config.toml
d_mlp = 1536
norm_place = "pre"
positions = "learned"
parallel_block = false
extras = ["capped logits"]
init = "uniform"
init_std_o = 0.0
optimizer = "adamw"
lr = 0.000743
lr_head = 0.00693
grad_clip = 1.0
warmup_steps = 406
final_lr_fraction = 0.0
dataset = "wikipedia_en"
MLP neurons of a small language model. Each row is named by its layer, matrix (up: input weights; down: output weights) and neuron, and shows model dimensions 160-255. Each number is 128 + 24 x the weight over its row's rms, rounded and kept within 0 to 255. Numbers have three digits each.
After each neuron's rows, "fires in" lists the words (lower case) most often at its 100 highest values on Wikipedia text that the model never trained on. A number after a token or word is its count.

L2.up1006:127131144158174140141135144137147136153138128119124097127090156123125130118118149142147149136146147126160115156142105163081154116127129175155102084103110125152102107105107085130132139077120146121101112168176139089142108154155122147135197122131121153161129125104138140102146132134106128092
L2.down1006:161143126136147124162097123123128125074128102149139134139114155129124126145161107144098128160097150147144153163113141118130082087174169160119175109123109103124138118165121124129155110164121103149145125131135130124172128168101181085113150105118129133133161138117157120108140130121163072115
fires in: "women" 16, "s" 15, "club" 14, "men" 11, "school" 11

L2.up683:118150126141183120127149141126116150125120119136155109106105129096125137127127112188133110122160119110130123066122123112127143164113161178113132119154128093118091122148116127122157135161126115092087118104114152102188129118143112147124099125128119123088128146150116167096085141096093096146
L2.down683:146199155109131149140096124112131156152149171144127142123110137115115100157139131128147159132093129097118098126163101100124123108101158112115119118115103144120149086132140141124162092134116078151149137112121144144125141114153116107137158173194120132091164133082192098117110177099127136139
fires in: "film" 39, "medal" 6, "bronze" 5, "painting" 4, "world" 4

L2.up285:143146125121103111142144120170132145168150182118140118128146142124116144133121110111104129169135107129134151102141145167168149160114102168123110148122115105115141102127078144096119108109143162140107129155112106109134128145164136183141142156181126154120109125146138104084089114078137146099
L2.down285:125080118136153144125150161106155107161146154106154042148091120156137082138122099101123164111142147133095139106123122154138084108155147136146155172111162107095133146085123136115132115119133107160116091098119116131120129138132171140088146105113131156138166127153164146133134068106149144162
fires in: "of" 67, "on" 10, "nashville" 4

L6.up965:163130115139144122137123151103127137154174110141121072125112147115129132147113126117116113129138136130111144106124124178149126108145139111126066165097152144109129141154117149124169144146102131111142154108137162156140135150118134127114184144125111132132138157135084122167074132123116144109
L6.down965:123107158109153165099134120186126149154105107097105113096141119131096090140145106136124143105140128149110169141137146097140102110120134137085138150133082138174142134125106129131103134147101136152169147129109101110128076142135117106070144113135120132115116115111128150094122184131137096129
fires in: "group" 17, "league" 11, "party" 9, "committee" 7, "band" 5, "team" 4

L2.up1207:097137132145121097151133152169093119158118146115092127130152107098123119111120121154117105055182141133122108093109121150157137107056150160126151127128159116134152136117120164111125113099109107130085150127102127124143121163107102167124156117144092130154164075151136100099153110100164113091
L2.down1207:185185152156098152141108136122119152139103118095080154132101154161143101122127142124083126123114127119164109102155152146103104118170091133086163171092103108171116070146108118152140089124119117190141154106090145080138149143139171161083137075154137160122120131130133112091080154121154098156
fires in: "m" 38, "s" 7, "bofedales" 4, "wet" 4

L2.up553:070126166131166121176156130145148163131092130122125150134087134143113087107110141123148122129161100121094143123154132165145125170119115142159157104133101168145131092113137110136108116086163107097143122128122126101136132135117135157132108121172149161114161104132157131073127117076102140122
L2.down553:083130112143091115109103155098118152127107119137128147132141135122104166122085149152112126137110135134112095140142091126176107166130128157182179095149102154125129138129137143128118115083126148088133151115122091101150108128162107118111118141133122123075139123131092105140130153146134135144
fires in: "after" 47, "before" 24, "during" 11, "when" 8, "if" 4

L6.up327:113126098058151163119112125122096157120158132097158132071096113152129164162139118148099118170128095133162092117147085152085138141128126137123117143112122117140112051098132105128123100164168117156144134149120124135131119162110168097118084098125146150134133124134174144098142132135106133124
L6.down327:158117151149119124121081112109134123100091080147145124171125115116093141128155120153102133119092100163135157152157166092139121169114102076142114093139152126095132100115144110147150089127093132137088133128140115135162136130129139091118140125111137115156126140105142099114092161161152163150
fires in: "of" 41, "later" 6, "released" 5, "east" 5

L2.up544:096141153178106109147181119135151122138132096110146105109092132133128096079133166109125132150156099112120146150122085079088165142149141120105113132068151164175144118129122119137129130118139122106148108119123143134155195112103107138114154068123131122101087113142138121120163115130185117112
L2.down544:103135118124150106120091128122107166183100067101150145153162102131110126121090140088131127136144118169095140148105098106139153133135115113157110168148137138152142152122078167138134144098115149086122111145120126113141119104105152174115084149101136129121133133139111151133106159103131145119
fires in: "in" 81, "of" 11

L4.up334:243124130135113098097076136127148125121139140099136109108089118122086118129140090143124159123129120125119094127113113118132102117148138169166144101111116103121129174175158106132129087130149150102115150149156121137126125115114127112133139124164177113123183101137143124166139138131113124085
L4.down334:119158098079091100153097119160119125138083150106091132152152143157130141139163118150114172168127132105137142122156128097130158132099147065150119135129131137065151111113149130161132121135120098103124107127124153167094106125145134101124087145079152139142129102162133119095138124120097121119
fires in: "they" 29, "by" 9, "to" 7, "we" 6, "for" 5, "not" 4

L2.up610:146150111126171124168104149107117166144156106169112169115110091129101129105107114150126094117101160117101145131058137140106155157076144154105123123137113143148129112100122154104120123122109159086072109149097157134108093122136131109158133088161133140133158125153180130122125130124140084115
L2.down610:128133106095090169131084106130141095127108128128120136111104161111161086097096130133137171107172109108154125157153114140100087142133168136122131104164119119155116124140139122076114117101154148118109119108109140088112146114126155104136148097095148129142138141091175186153151115128168102156
fires in: "it" 19, "story" 13, "man" 10, "album" 10, "work" 9, "what" 6

L4.up726:168116145175098141156119109107182153103127172081121151173123121124095198111137099165117161142100146122139078126177126136118099100142179114178104109128119140146130144169124128121137125062118118107121118173148130120094106134108122161133206122161138124127145170125136117153131124109172160115
L4.down726:122134116125110111074102124114129140141088126145103136132104172160134169126107116122102106169084118087095128197125142151073111128136118115140120128137166161106121124119160119149157148099088127135123090081114115140117051127139113127113101076088154096140166123091112117112127119116087155120
fires in: "he" 32, "they" 17, "i" 16, "we" 8, "for" 4

L2.up307:140128117105129149119131171117130151118097149153167131103150102108096140140117136168113137115136170128130105142086138157115136135123162124147098128118147090123117123072124158081140134074092114106069119151150149153124130142114118122172138112110142162131158149106135145138061121157126087139
L2.down307:173171151142139137116146131123120112112109190186151188129101143153157099140116126126158123140150095110106152064125131135154073113170115181112143147150143079138145120163126134088140158136099098105140158127144115122095138135083130114102164114135112121144136107134139169132103134118101166126
fires in: "by" 28, "school" 26, "work" 14

L2.up1134:083126193155157102157122093138142145123122173138136161138120122079094115134106148114197125159118158120164135121141147139129137125104133123103188158184106115159131099098085183144136149119094156130142093130175081125130157164099105142113123082090122116123166112101122132128136163112100128104
L2.down1134:075137110136124167146145056138145109133111138157089110155162135135122147110081086148108149132109138117141102100137141157131105114114140128126148148103136134155118114171122148111152128144139138142117109138102078094141117102110112099107140136126118117105142154123147101151101157101148160111
fires in: "with" 17, "of" 12, "who" 10, "and" 10, "as" 6

L7.up229:107130100174113100154107138127158133119101158148135137142144092100137119138187147120152145160122109124141135148097109125103105107159137096129144153137136080115148110180156107127130129157105101114108093136142135097117185139109086141123123141087137131148148135131115148135119136151085107095
L7.down229:126140151129150127131126134167131119139124119178114118115096149126158151172162114153112137100104124076141188114145157136151157130129151075125155092095156102111165126118132095150128123141174135094177120127121105125132103113130103140128144102138103124101165160132135149127106148118135104143
fires in: "which" 21, "that" 14, "april" 8, "as" 6, "january" 5

L6.up810:121118124165126156104130131122116110113131113137148136121086091079112163114140133124081096126138100135161142128122095152107098133101125187144108121077118129116100146105115149108098104132125144120149121119114122123150173155133110133135121148128083097107132158160188133146112135105127099147
L6.down810:136143087095130136098113129083146102135115111103137115169122150130153107149143140086145197097111162116100143148146101117075105139113109074085129128135146100122132106078094102137140088122081129129101130106099117136108131144125165130130146107099158139108143092107125121145104117135105178133
fires in: "of" 76, "world" 7, "a" 5

L6.up1456:120137118158115130096104138157139134119148134157101141139134114129130116083106097137113199134174145124115113076122160107101116109119137115142164099094123135110143119144128131118139106124141115088109144138174124142137136092168105147130134130109129145171120142109122139114131131134090094140
L6.down1456:138139190136119150126130154132122119089111130119123103187114152080090119101123109093070140117108139111098110166132132133105138133111107115134111072105129143105133092099115169121133053122089091179112160164139098170092133158126094115072145083114125070127153123130138128109122145089157198118
fires in: "two" 29, "time" 13, "three" 6, "western" 6, "grand" 5, "world" 4

L2.up1499:098119112127109090167146166153139154159099147126103118128089121133141161136084161179144143107144152121125136152119129169151116103100074127080124134155141159123140149159140178122111179112116110138113124146155123113153125108057103143098132129089127144117163132104073123101179122120154128115
L2.down1499:137121086130115129119111138124109140179083120090104090130146138169126133105135126090097138116139116166118134134131177135128083082137108145129127150085167125156108121105116132137113149116087141110158144114139133130148140132148149095124139150138107152115139135149101167115116134135167122143
fires in: "s" 49, "her" 19

L7.up471:133130136114152123117158117103108104122101146087126130125105110118148134127140155134114146099141141144149114102148149122155140182142112135102119148123155138123106131132091123187152106099115144129099106106086123125132135119178139088140116121070120128108170125149086108116170124116139113155
L7.down471:158166192154141100115118114073132118128095166135067122108132135103158138154172108145094129101124127088133147150174122081140102114120089125142132135158150092096167120161160105098118141132215122120143131097142121153122105093139100205140102135123116138181169131154155132096152180174088133155
fires in: "a" 80

L2.up373:144137164154131129218125086126191105077094144142123120133105162082121106141115110134159102146113152107126145144140122118134106164170117139120123120115117151165143120077086110136102130096089114150151105103136097126157124109155144109106102156113145160112126110102107129096122143120139120172
L2.down373:138152113127128176157174120167103161101143138170155131138109153132118093123128115165095139093121116131135114100147094167123102103162153088086132106131105116137137066131160120112111179121113080148154146160090147135145111131167145121108127155128134168129070130158118125134101134123105134120
fires in: "who" 29, "that" 18, "as" 12, "which" 8, "however" 5

L7.up395:128136160126082099139135118127151135099152095138153086129079104127123137126103117109118112113179158117143100129159147131119107116105094151132118112079189127131140204137115126129096123102098141138137151091075136097115141120133127147089135130148146128134117118138111109135089130151148125112
L7.down395:147152105138155138167106140101111144128103089134144179097090114170159096113151134181106135155110102123129153125108104115113129065119146133147138123167122096085103145124133165164131119117099141120120109117152146096138133123107132144161122107131105106147141136103122128126141159128120143085
fires in: "of" 29, "such" 18, "in" 14, "for" 8

L6.up39:135121108109112130174099140135119159116114146141150125132123123103122157123118119148134100107103124105100129108139123139144079105130136123162163154084157137122114125136119112131115148115140157117084141086132163114124127102166177186123127115142160128156169089107135095110121127178133142148
L6.down39:138102112149135166118104137113163152111132096140112059157112109107158127132150122106108093135123129117137146104131119104087082150155115126074110113090149108161138058090103167129156123133121166132124152118141139143116119115111126152101134094123132108110109134132141130111096165086142157114
fires in: "three" 22, "two" 19, "time" 10, "one" 5

L7.up347:100121096127160119142165157124125119101091103117110170172131134086152145082122147166120084149108177122176124123124135152122131099164144106148086131132126123119131085186156126157106132149099102139098137103119145144156137102095131115095125180121124139115133140167160123160100127110117086118
L7.down347:127131104142122130144140153120073125147087101149151162123099104110139128131164123110119119152114123136126109151123145132157115103091110132169155129160102089095158142169151146155132109119167119101173110131143083104148108088093175127094102060134092124100167148096141179132137162136102115092
fires in: "may" 15, "june" 10, "april" 10, "july" 8, "january" 6, "october" 5

L2.up244:150128108111162110117139157133121181127102126150110124113114116131129100126107143159146124116133130119114145146123092110095120120115135167084066101123129165128080119154144135123119154089152094093114067124115107104142144098101110112118132091084116132103146120133132133118136126122119126167
L2.down244:143100088125150141125120142118113102133134144093126137169148134152124111144165105140158170120128107185123133102134125096106132099098113167154152106124151180056102125131094156132129134164126110143110101130150145135139145133133167127138203157115147127089122141128126175080116088125117152105
fires in: "song" 16, "public" 14, "road" 13, "highway" 7, "aircraft" 7, "track" 6

L6.up1144:153128124157142095136111088158127122140130118107122154085110148161135158154131077106125178065127087134139146125139126112108143156108130098120144121111121111116159169149077162069170098185138146116132096125117110181125079120115100072132121126143157109151133107116177118129121123114118126109
L6.down1144:174128130106182142132126103106148133123125139118112128138129138115129154124143123125137140153133154158146172133111093133065140131140123138129140111164159097162165107108082109093137133155109149118131149147175097125154097141070101132129157128134172142103136102073118132076109146130118123126
fires in: "early" 19, "late" 12, "her" 9, "later" 9, "soon" 5, "after" 5

L6.up93:086137156144119085142141125158126159137133087130097126127105111122119105095136135110140191123086119118125153123093131163132112124145122088137130140151147134137135148157075142043130159146089138133113104149134098159121121122119130139104115118157108142126131155139135157148137130121079141136
L6.down93:143172103113120166131113128150123109148130154128144134138117104125127105146070127095172133154163119139127107128116136107136154149166168160118116138184123116115149121111118155137145123131048139125179108129164134080117139119110123189084139145097150154119123105130139125122111175117176172122
fires in: "early" 30, "late" 13, "website" 7, "fact" 6, "than" 4

L4.up1440:147135091112151139134103122158099125104149127114172159147123142149137147073110159136120086137146105128172147113101192127177119136132118150156153131084123165169120168090129082137135139099156159137137131127116137120168083093126132130102114132116140136134177130121159126122119133119133110132
L4.down1440:106139133102147108145106125127139128102160116144132102149103139101131161183147092099187151174129121127121127133100136136115128135128140116162125129136130116118142096162112135129175112116108118077099122110147093131101130109156116105134102108077109170100117056132106095102137090116140156105
fires in: "at" 18, "only" 11, "not" 7, "end" 6, "just" 4, "than" 4

L2.up119:116138177211113126133135104135152125147101089119111116102086114142136105126137214128113103158121101122122107126155125158123129116065112116136140126134103134175138135127137115150104165126151116094124123133097144075112131107116143144129135100176128112107160100132154115135127149135096122102
L2.down119:113042078090108156130119136146124129156130125177105099149154114178118138110144108145101153171143083215115168139155116117181129135129130133128136139120140136111120121112109147134103105133114155110146142132137112138151150095150118131134138131156101122160132115129116155103092093110100140148
fires in: "when" 39, "after" 22, "since" 13, "before" 10, "if" 4

L6.up410:139145170178147070107124143119148157128164120132184148144128093150177147122125117131143158120108164151163143111109163070134137154112152131103164129138122107175131117115157128128091166072133101080090156144142144186141090128125129121067088099128124134121079155132160111134138130150154109089
L6.down410:161165155147090100154188138121117152119117107130108139145160145133089161144128145148111152103118153159151120080122138129130138133123144151106150144122143153082126113154130124158136128120152131097110105168111102128144152110139159148178108125109139128168174094133152106125140163111113135121
fires in: "most" 36, "herzliya" 5, "we" 5, "more" 5, "one" 4

L4.up236:127138164133145146129075111159134139110158129102113115171126100141129124154124102129156106113177143123100106157087095138150162115112138083115154179094121099113123093123113095143111090141113104106107136132089103121153127114151157111169195133170112140129141104115173113142110143134113153121
L4.down236:111100097164142140111131120133107133148157143122142116118125130177149102112124107118086119103174148127149128160065160143095120152115126154114098110128177126107124122146100142100147149142123099154135103080113166157151116133133108099121139105104104117132188073092119107098133198188179157104
fires in: "club" 42, "however" 9

L2.up992:131152193099135099133115117142186110100151127129103116101119158126128151134139110143134115159105146120163125111161106112122097152133081155114129101127149114152139109139139131159114129119154118107156126154138146118126153115121150155099194107119169133132133100146117131163074139101116169102
L2.down992:144178175131103196108124129094118144148142138089116135163089134107153114131141099138139136080115127123118038130129102131126124095116148151104149155136108140155151104119155116133130124142117132134112138141117115096128143132149161131167127144118132143094131103123126111176075173152104115106
fires in: "that" 78, "we" 5

L2.up1320:147130128133124138145123147151151126126145128107092119121118113140116111106119121155150129148113134110155128123099106104162138133178133155103147126109120114140124082106099141137119136104150127116121154161127169095147096167114162141164154140108154155128143090116152112107119121132098173162
L2.down1320:129158103092095178122147120141079143136090123126156107108126138119129151100142094113129151114125121101088114124158118102084173134146134156071090157143092117058135114122146081147155100115126118130125149109125145116083108140123153138164136152141125177148119110156114149150120132111096116165
fires in: "there" 38, "that" 20, "it" 10, "all" 7, "what" 4

L2.up466:123135134140170079191130153145149106171120083176137100120113126139117100139123148161135112145146124124113145176144114120148149143081138112110172149133137137149151137143094108145093109162112157110118112098134137117108107118098115103117088138123154144104154092122114139139075134143112095117
L2.down466:060112088083156169137132133116108174158118156139120107133129111138129125133103150183114165127107098144101145139136147102153099129141104124105144178164102162157134117142117113135139143117138106089100109108140152142099135113123194102116109080127113133138124100127090188111112131147111134145
fires in: "born" 74, "age" 7, "on" 5

L7.up924:089124103138144109154136149131135163105121128077079127155115133116158128122158101115116124153112124112140127155131124082095130134151153105119121149125131145154151144116123137090092183114101125098166099082123161123092128166101146116122153091102108119122106117154135212110133130107132156132
L7.down924:138146124103150155107091090132106126158151127104118120115122121158144102136153100154149107109092113098111138189095145124142165090105125152150109108154152169107140106144116112143115115102151098128094120113140145084142103097138109089112118094141068132099122100137125156144128139126119129109
fires in: "june" 23, "april" 13, "may" 12, "november" 11, "february" 9, "july" 9

L2.up1071:135128129135090078137151107111115149142099110141097105100095109118067113137116170157157088164117177135123142112148121136148127139104096127107116132114122118171141107123114137132107150128086123117092120122137123120086160127087126146153126108125127126147127072109063108140083149165166152143
L2.down1071:149134137135131161124144146140115157119090149142128126107117126081130137124123130131153128139160131152137096106164134099167104125082116118121129099154123156126102165120122124099127148118136135120113096102124148121147115109177116142098125107140136146144104123132101111123142170183122188107
fires in: "to" 21, "than" 17, "or" 15, "were" 12, "at" 5

L2.up166:146135166156128069160155110115156152127132128124127117122115093096140155144151126176149130150141105110124122099103124089119108153111100111136132161145124146128120183121102132118078147100124121134100141139171126120142100156129140139122130128068153126142119095123132128132158142154163117162
L2.down166:146174101109128102167171136112163151149131105079150149097106165150101119154135149127103155194125124123106105114156131135160137117170094150114142108134183155089101137095084097107106158089131151172134130166149120101129122139139099112096110146114126155175141149115124109107141156104119130164
fires in: "not" 47, "w" 7, "indeterminate" 5

L2.up517:139138132090125112091142136112185129137155131136089147087117130128142118138134137159155121138139143117122121095130083118146128174150110144135090103108104111149140138092165161127131145118121133088145143136143106103083175154121114166124166106141154125098088111152115158146097148155092166124
L2.down517:126111182113144150143156139136122145141166113082134154139154102105127142132116092103140114147111144172113049074118105093117144119113156146084147123160101128116143120097120124113134137131126156147086108120147131130141140125109076133134100149128155128106108139129117153131148167210143146064
fires in: "the" 24, "or" 19, "and" 15, "to" 14

L2.up1133:121143126095126137124164127153133140142140130103114119120138154124152154097133088129100106142156131126139125129131126136143139133118104130084109115160143130127085140082148117127154122128123113132115145158104117115088121145098129153113129082145166183112084125138142119123137130133140141123
L2.down1133:095142143126102127127142150132114134098106126126165132157174134088161104103123121143116078142135099130105163136152134141089172089084166134133114124137133090090137146090081144118148126151110125114131150123151162095091121153093169128096079094100115155130167131114092126159131124128118109154
fires in: "german" 16, "english" 15, "american" 13, "ann" 8, "australian" 8

L6.up527:124123088101123122118118140116089122115125122161144116116155137066139103107097139122127130086151114109132122138148098113110133139133152148117210149150103094136136122072121131143136144141141167120141109120141132146151150145126117133074107135138133153141142124160139150118106131131086089158
L6.down527:092131149134162115135117159162149137145122142128147102119115157107150131142147119155114126139113116126125138128125132130138172141113123121079085138142130115087155144125138148128125149129099105091149143147142105125144139087135167143092133112148159106086154139125123164135118169125126137095
fires in: "born" 40, "part" 9, "first" 6

L4.up1429:104131100129111137155105178121121100136061128108122118145080113106119150138137102129128113099129139137156111141124151127098149086100169164131110115125155154141115123096119104129139147115139104124144117153118134105153131090094141119123173136154100138158179143110134139133115113108096115103
L4.down1429:148112112122131133100096092118168120129113153131132139154106123153145112146118095127121138114135164143140151181130168157093143118144167127158129102121105128065136131108177142106159109132150084134170114120155091151104121110133119159089120112101116119129179073152123134073110114162133130113
fires in: "be" 40, "only" 18, "not" 9

L2.up58:109126156120093098107137128117149110132110098130121175066132141087089137123121150128142128118090156136162086107152120133169169164136121103098155117151090157132095135100163150174137137122113126144109102115140086143132193095141179150089175128138140140130131110127119108125140136136147147102
L2.down58:126166118122129108111135102098152163090100139142148158107157088102107139119113122120110117155121164150159123107108148155140126144169105116157165140128154111121113156056161095146085123133109095137163122181154130138087139143142113100115107115106126113142166123165111141146126151101161159115
fires in: "978" 17, "under" 14, "with" 12, "composer" 6, "to" 5, "co" 5

L6.up111:117128162138147160107149178166140147123096156114174164135133094126101141113131115153139143142123108111130152168154123148132152129167112133165166196127106148114164147123124117087102107170135164118123138175135134111153116125164141112139173126118113101117082130092121076155111135113155117091
L6.down111:091144069134124134080110115068177118121125093130129114131104103144126162149140145086135105114123139124105135125115107115130081107092101133133129169119144140169147099123110131141186083103177134135110151143169164154114083122121125149170149130109106170133123152106124122121091096139112118131
fires in: "time" 33, "of" 15, "months" 6, "c" 4

L7.up224:131125137111126170100169142116124109112138123130114133141126091130148152107127132116163137185144138154118164107139115111126137120141117143129103122133159133148140095107091139144168108119133138140116090143099171122111089136139141131159098144106133120164171147135120123115123139146155188133
L7.down224:118155125152148134119141103149097100149105144092102096109131109091170133104086157089169129138156072130106113119134100165091095151113137135161050154126120095134095121122148111105135150142139116142129140087166101119123123141134085128095095146158123161151179152118137158121134140131130118108
fires in: "a" 72, "vocal" 4

L7.up713:090129173102122147131099097110107101142136148164128110091151120159110134120145053144139119154150122140160143128146136069188139129131144142132148142123140121120114145099072115114149207075117161111133130134152158160103118136124137136138127149119128154091172108111144126125085133153105152120
L7.down713:135180209137087097124158139113173127086133128136164104151093107108138129125170155146167171122139134181132126074123136109109071135146160127101139152148131114166121136155085142114114128133137120120112123116114148121109138128156164131202111124117130129112105163131110112129093154140126143113
fires in: "most" 27, "all" 18, "over" 6, "decided" 5, "more" 4

L2.up385:144131159124189089127104166126149120165144094173142157113090125130122158105133135159144143107158135104127095110176155142087162136105144155113111107189134144134101079066105137161120141149136147100108093170146138146128141138105148147156160117104134143104164106099157113099048137127102094121
L2.down385:137172119121145135122125144109122133123124143158151125134099111095130154137129137134097127117143088111154114114121118130117097145130118142128179162141154151102100125095138149106154098145096148120092118062110144113086141140151175115151138116116137137165098130096108162085080153224125114106
fires in: "film" 45, "documentary" 6, "book" 6, "production" 5, "series" 4, "work" 4

L2.up91:140140130163195107119100134101132100113144078143113137132130103151123136149139109175178139126124138112127119090117130147119107126139118199100169089146114112116122144118106085139088103137158119076112122114110112142184142080137107158126162107126100133098105153170136126073133113131137098145
L2.down91:100156102126131154094108140099084098120106145122112173088123092129137128140138113166158151124099197114129108144115131137113145136065133138144154079141116115023130116114158095131107109100164130133092138153148178163131114136154144130112118155128087115132097130121144112128132133138102133142
fires in: "music" 17, "track" 12, "singles" 8, "song" 6, "arts" 4, "football" 4

L4.up108:144116140108184124122099122120134144157154095142160132105089128128105137135128131130097157140183137117118141120115138122103075164141150135125098112116096151109132126084133131122128111110117134166098103114133136141120147111098162129140139126096151084096161129142169112157130145117121132126
L4.down108:107153118147063109136063158180144147143158157145107106141133151126131096108139112127135087134125136117162149101145126132092125118143124080106105123126128150099112130094150140158125130158090143097114107144113126158140144140187120165139116124121113091114120132120083096207099106152125112153
fires in: "of" 47, "de" 6, "s" 4

L7.up82:142136143108120125089136090125134144107137122126130073098124146113136129163126141136087151083123116122131102113137113148122138107104130135115118121145109129110141159122128108105076091096099144130127101148118148174134157160178143142132144112154138124120160083119170104103142123110131144109
L7.down82:110170098141113131123110136112132148128129136159105146157151113114131159122120078135135115104082157177129163118115120144126135130114135116141125089135107165036115114154149141168127114144113123109108133102146106091126154142119157143129096152129115118125158105101111115115141124124117147114
fires in: "to" 81, "not" 10

L6.up77:165124138111101133098090155073121145129136131131142178090104178138118138123105117123139148127159118129109119122138110111132150096160126133113125115131108178131136110144123083152139116119094127101113131130115124085147091128134141170111098127093151111132101134152128156133166127131109165140
L6.down77:101133185150168128097121131148139124136118104122099098150110166091127092107151137118113148115084123125142097127124128131146115139079091172128076083129140137190116105124148148144120105132142101149133130153128096159117164153178151103121106117114112114137177179144119136124165123144152162097
fires in: "as" 17, "for" 10, "s" 10, "american" 9, "a" 9, "time" 8

L2.up460:104157161115116104156138134141100141114136138116127150111146137096140112147121103109156028114190130118137127134144124135128113176073113126113157111145106152124110120179123093130128133138149130119118117091176141118148155165142138107116167112141113125167123129109118150135151156114171173155
L2.down460:130196108113106125120128148136142118162158091117128108145166182095124100149129106102129121124146124107112159151113158118116145101121115135159118116093164167130149134103098136126132110131105104160144115144130108121122087099155146086131117135135111137101147103121173120161152165093087122137
fires in: "days" 16, "day" 13, "half" 9, "date" 6, "right" 4, "left" 4

L4.up1332:144127132098134098145099092109098129101108130109164152103126105115128137138116126101109111175152173148125133119128137136140117160118112122146117088151124143146121146141119099115129147082103097135074118150147132169132072125104125168081153129113128164148130116126165133187113129161107120176
L4.down1332:129128235143085074136109144126160115113182144115143120185117121155115111098160105126128178125099113115112132135109123147134137151133146126182114112082146155130139110103175134145131092113107107140168114125127086140127106172150128120126128064060130111144157116160118107139114111127141170107
fires in: "be" 24, "only" 20, "not" 18, "was" 5, "as" 5

L2.up1193:132151163142148129152119106123180161145094149159115164142127125105120102132144149183113070121131149130149122152122110145105135147150161153168160141125110113161128098126161125154080126093124147128152147122118110079165150090080133126144154113133100170116103081113163126133145122117098094084
L2.down1193:099131110119143138153099138154112149152129113132180107147163116128131166100141142153121114170111074147148134132119107110104127167164126093163163137121110146128130085108138135137121084134119134110150156080125151129121099117123159067132145148092122110113077120120063154141116137111122122102
fires in: "after" 49, "on" 12, "during" 9, "of" 8, "upon" 5, "since" 4

L2.up1433:119136187131122127189142129151160136114141141143112098118094105082097141114106105106184131122112145124135114137112093116151141149137080119133102123140121122136142101117105132157120155101134114121146142125163120108132106135081147142119151146115144150103152103125160142108132153150051118151
L2.down1433:119126198133166163111127118115113104130156121095150162148094134123135123139136054143149114148090146174121088117155091121118165143133136149123145152176088128119120096113118109132171175094107129161111137160113117159165148121113164116099127146130118182128124133107128138160121130155116120154
fires in: "they" 32, "it" 28, "have" 26, "who" 5, "which" 5

L2.up234:128147115112112138164152144132180129153056100177114106131134108142094147082137108121149125139133142126118136150140089117128165148132096136143137155104140132155132112099102120130098089128086136147088113112118122061123104140127170181137165103144129131154139127096147112125080156114127141142
L2.down234:149177126087114126149121134104150117103065103142124117151117162109136144101143069087128083108118134130099104176112123138105158180180087142157139181114109110136125126117146085121147093154135135135132109109138116157141124113139140127104121143097150121154142119121139114108138144113126124127
fires in: "two" 33, "three" 24, "various" 12, "several" 9, "four" 7

L6.up1210:144144139136116128104120123124080124106127162128124148097134091112114169136148113147155134101148144117138141048083132088111152123138139154156152142040118112152109115160094190175133093139103222123169131130097161135113095158144138088121138117118152128134123146116121155165106117086112158131
L6.down1210:124146149125072113149125141127155147083158104159107107153125089126111138111125141130120107140151105186103088137142124143131101152152131101140113090110133195175123100121124122092131065158091127145127114116131160147109145137128097160126125106110061101134128145122126127153112138135126193151
fires in: "world" 24, "us" 10, "art" 9, "film" 5, "men" 5, "ga" 4

L2.up1101:107151144143140116143114148099180109102103126199109167132094150171135139105124135118118129141126183118152126143096127142113115124166122124103144128106093074154096133114104123136087108103118182110147127177148096063109147160120154133101179115169159131115097120156152139154104157132158146069
L2.down1101:113174168158120104158113160118094164116142125126160167124095110130137122142105126142115143139159087132153128105058145153102131113129099077129160121134105107123146096179112145135140120129097120124138140138167140127119142125144114134124124116138127149101092083166161163132152163126142130124
fires in: "one" 26, "first" 14, "following" 7, "per" 6, "that" 6, "hypothalamus" 4

L4.up828:157137146119154134117094079147139173086151120103094086088110102118113087139116103129141151148128088111147135109138087130136107120139155108158124118140123151110134146159130152105054135186134080099156141153124135121128104143084110096154131134157158101130152126120156134143116125154118165137
L4.down828:067170156117159126121120101150123130106106121118107088174124156100119155138117114056099124126132131118132162104115087168116128111148163188130110139105152137143155061130120130115145106137135118159172150112129156139118137107117091105157165119099151128137111108145138136124111139132137157133
fires in: "such" 24, "however" 20, "so" 9, "rather" 4

L2.up925:077132136081063107144162137175156154164116146120125139115146183108100141072124153157112100110135133134171136134134092173150140125107172103120162127094155116137156129134127183134172154073116101142102120136136070108149123129120121156117143133155205146129121104140179144164127106130108107094
L2.down925:092147085100162137127119144145077146099089154072165128104158101107124144140123107133134107090082139149155117091129147155193109146106126144147137114114118171113135111103085111163135150100150096145148141090138142086093134127136142104091139103123113072120126125170128155168153144099143187118
fires in: "with" 48, "to" 17, "by" 13, "louis" 5, "in" 5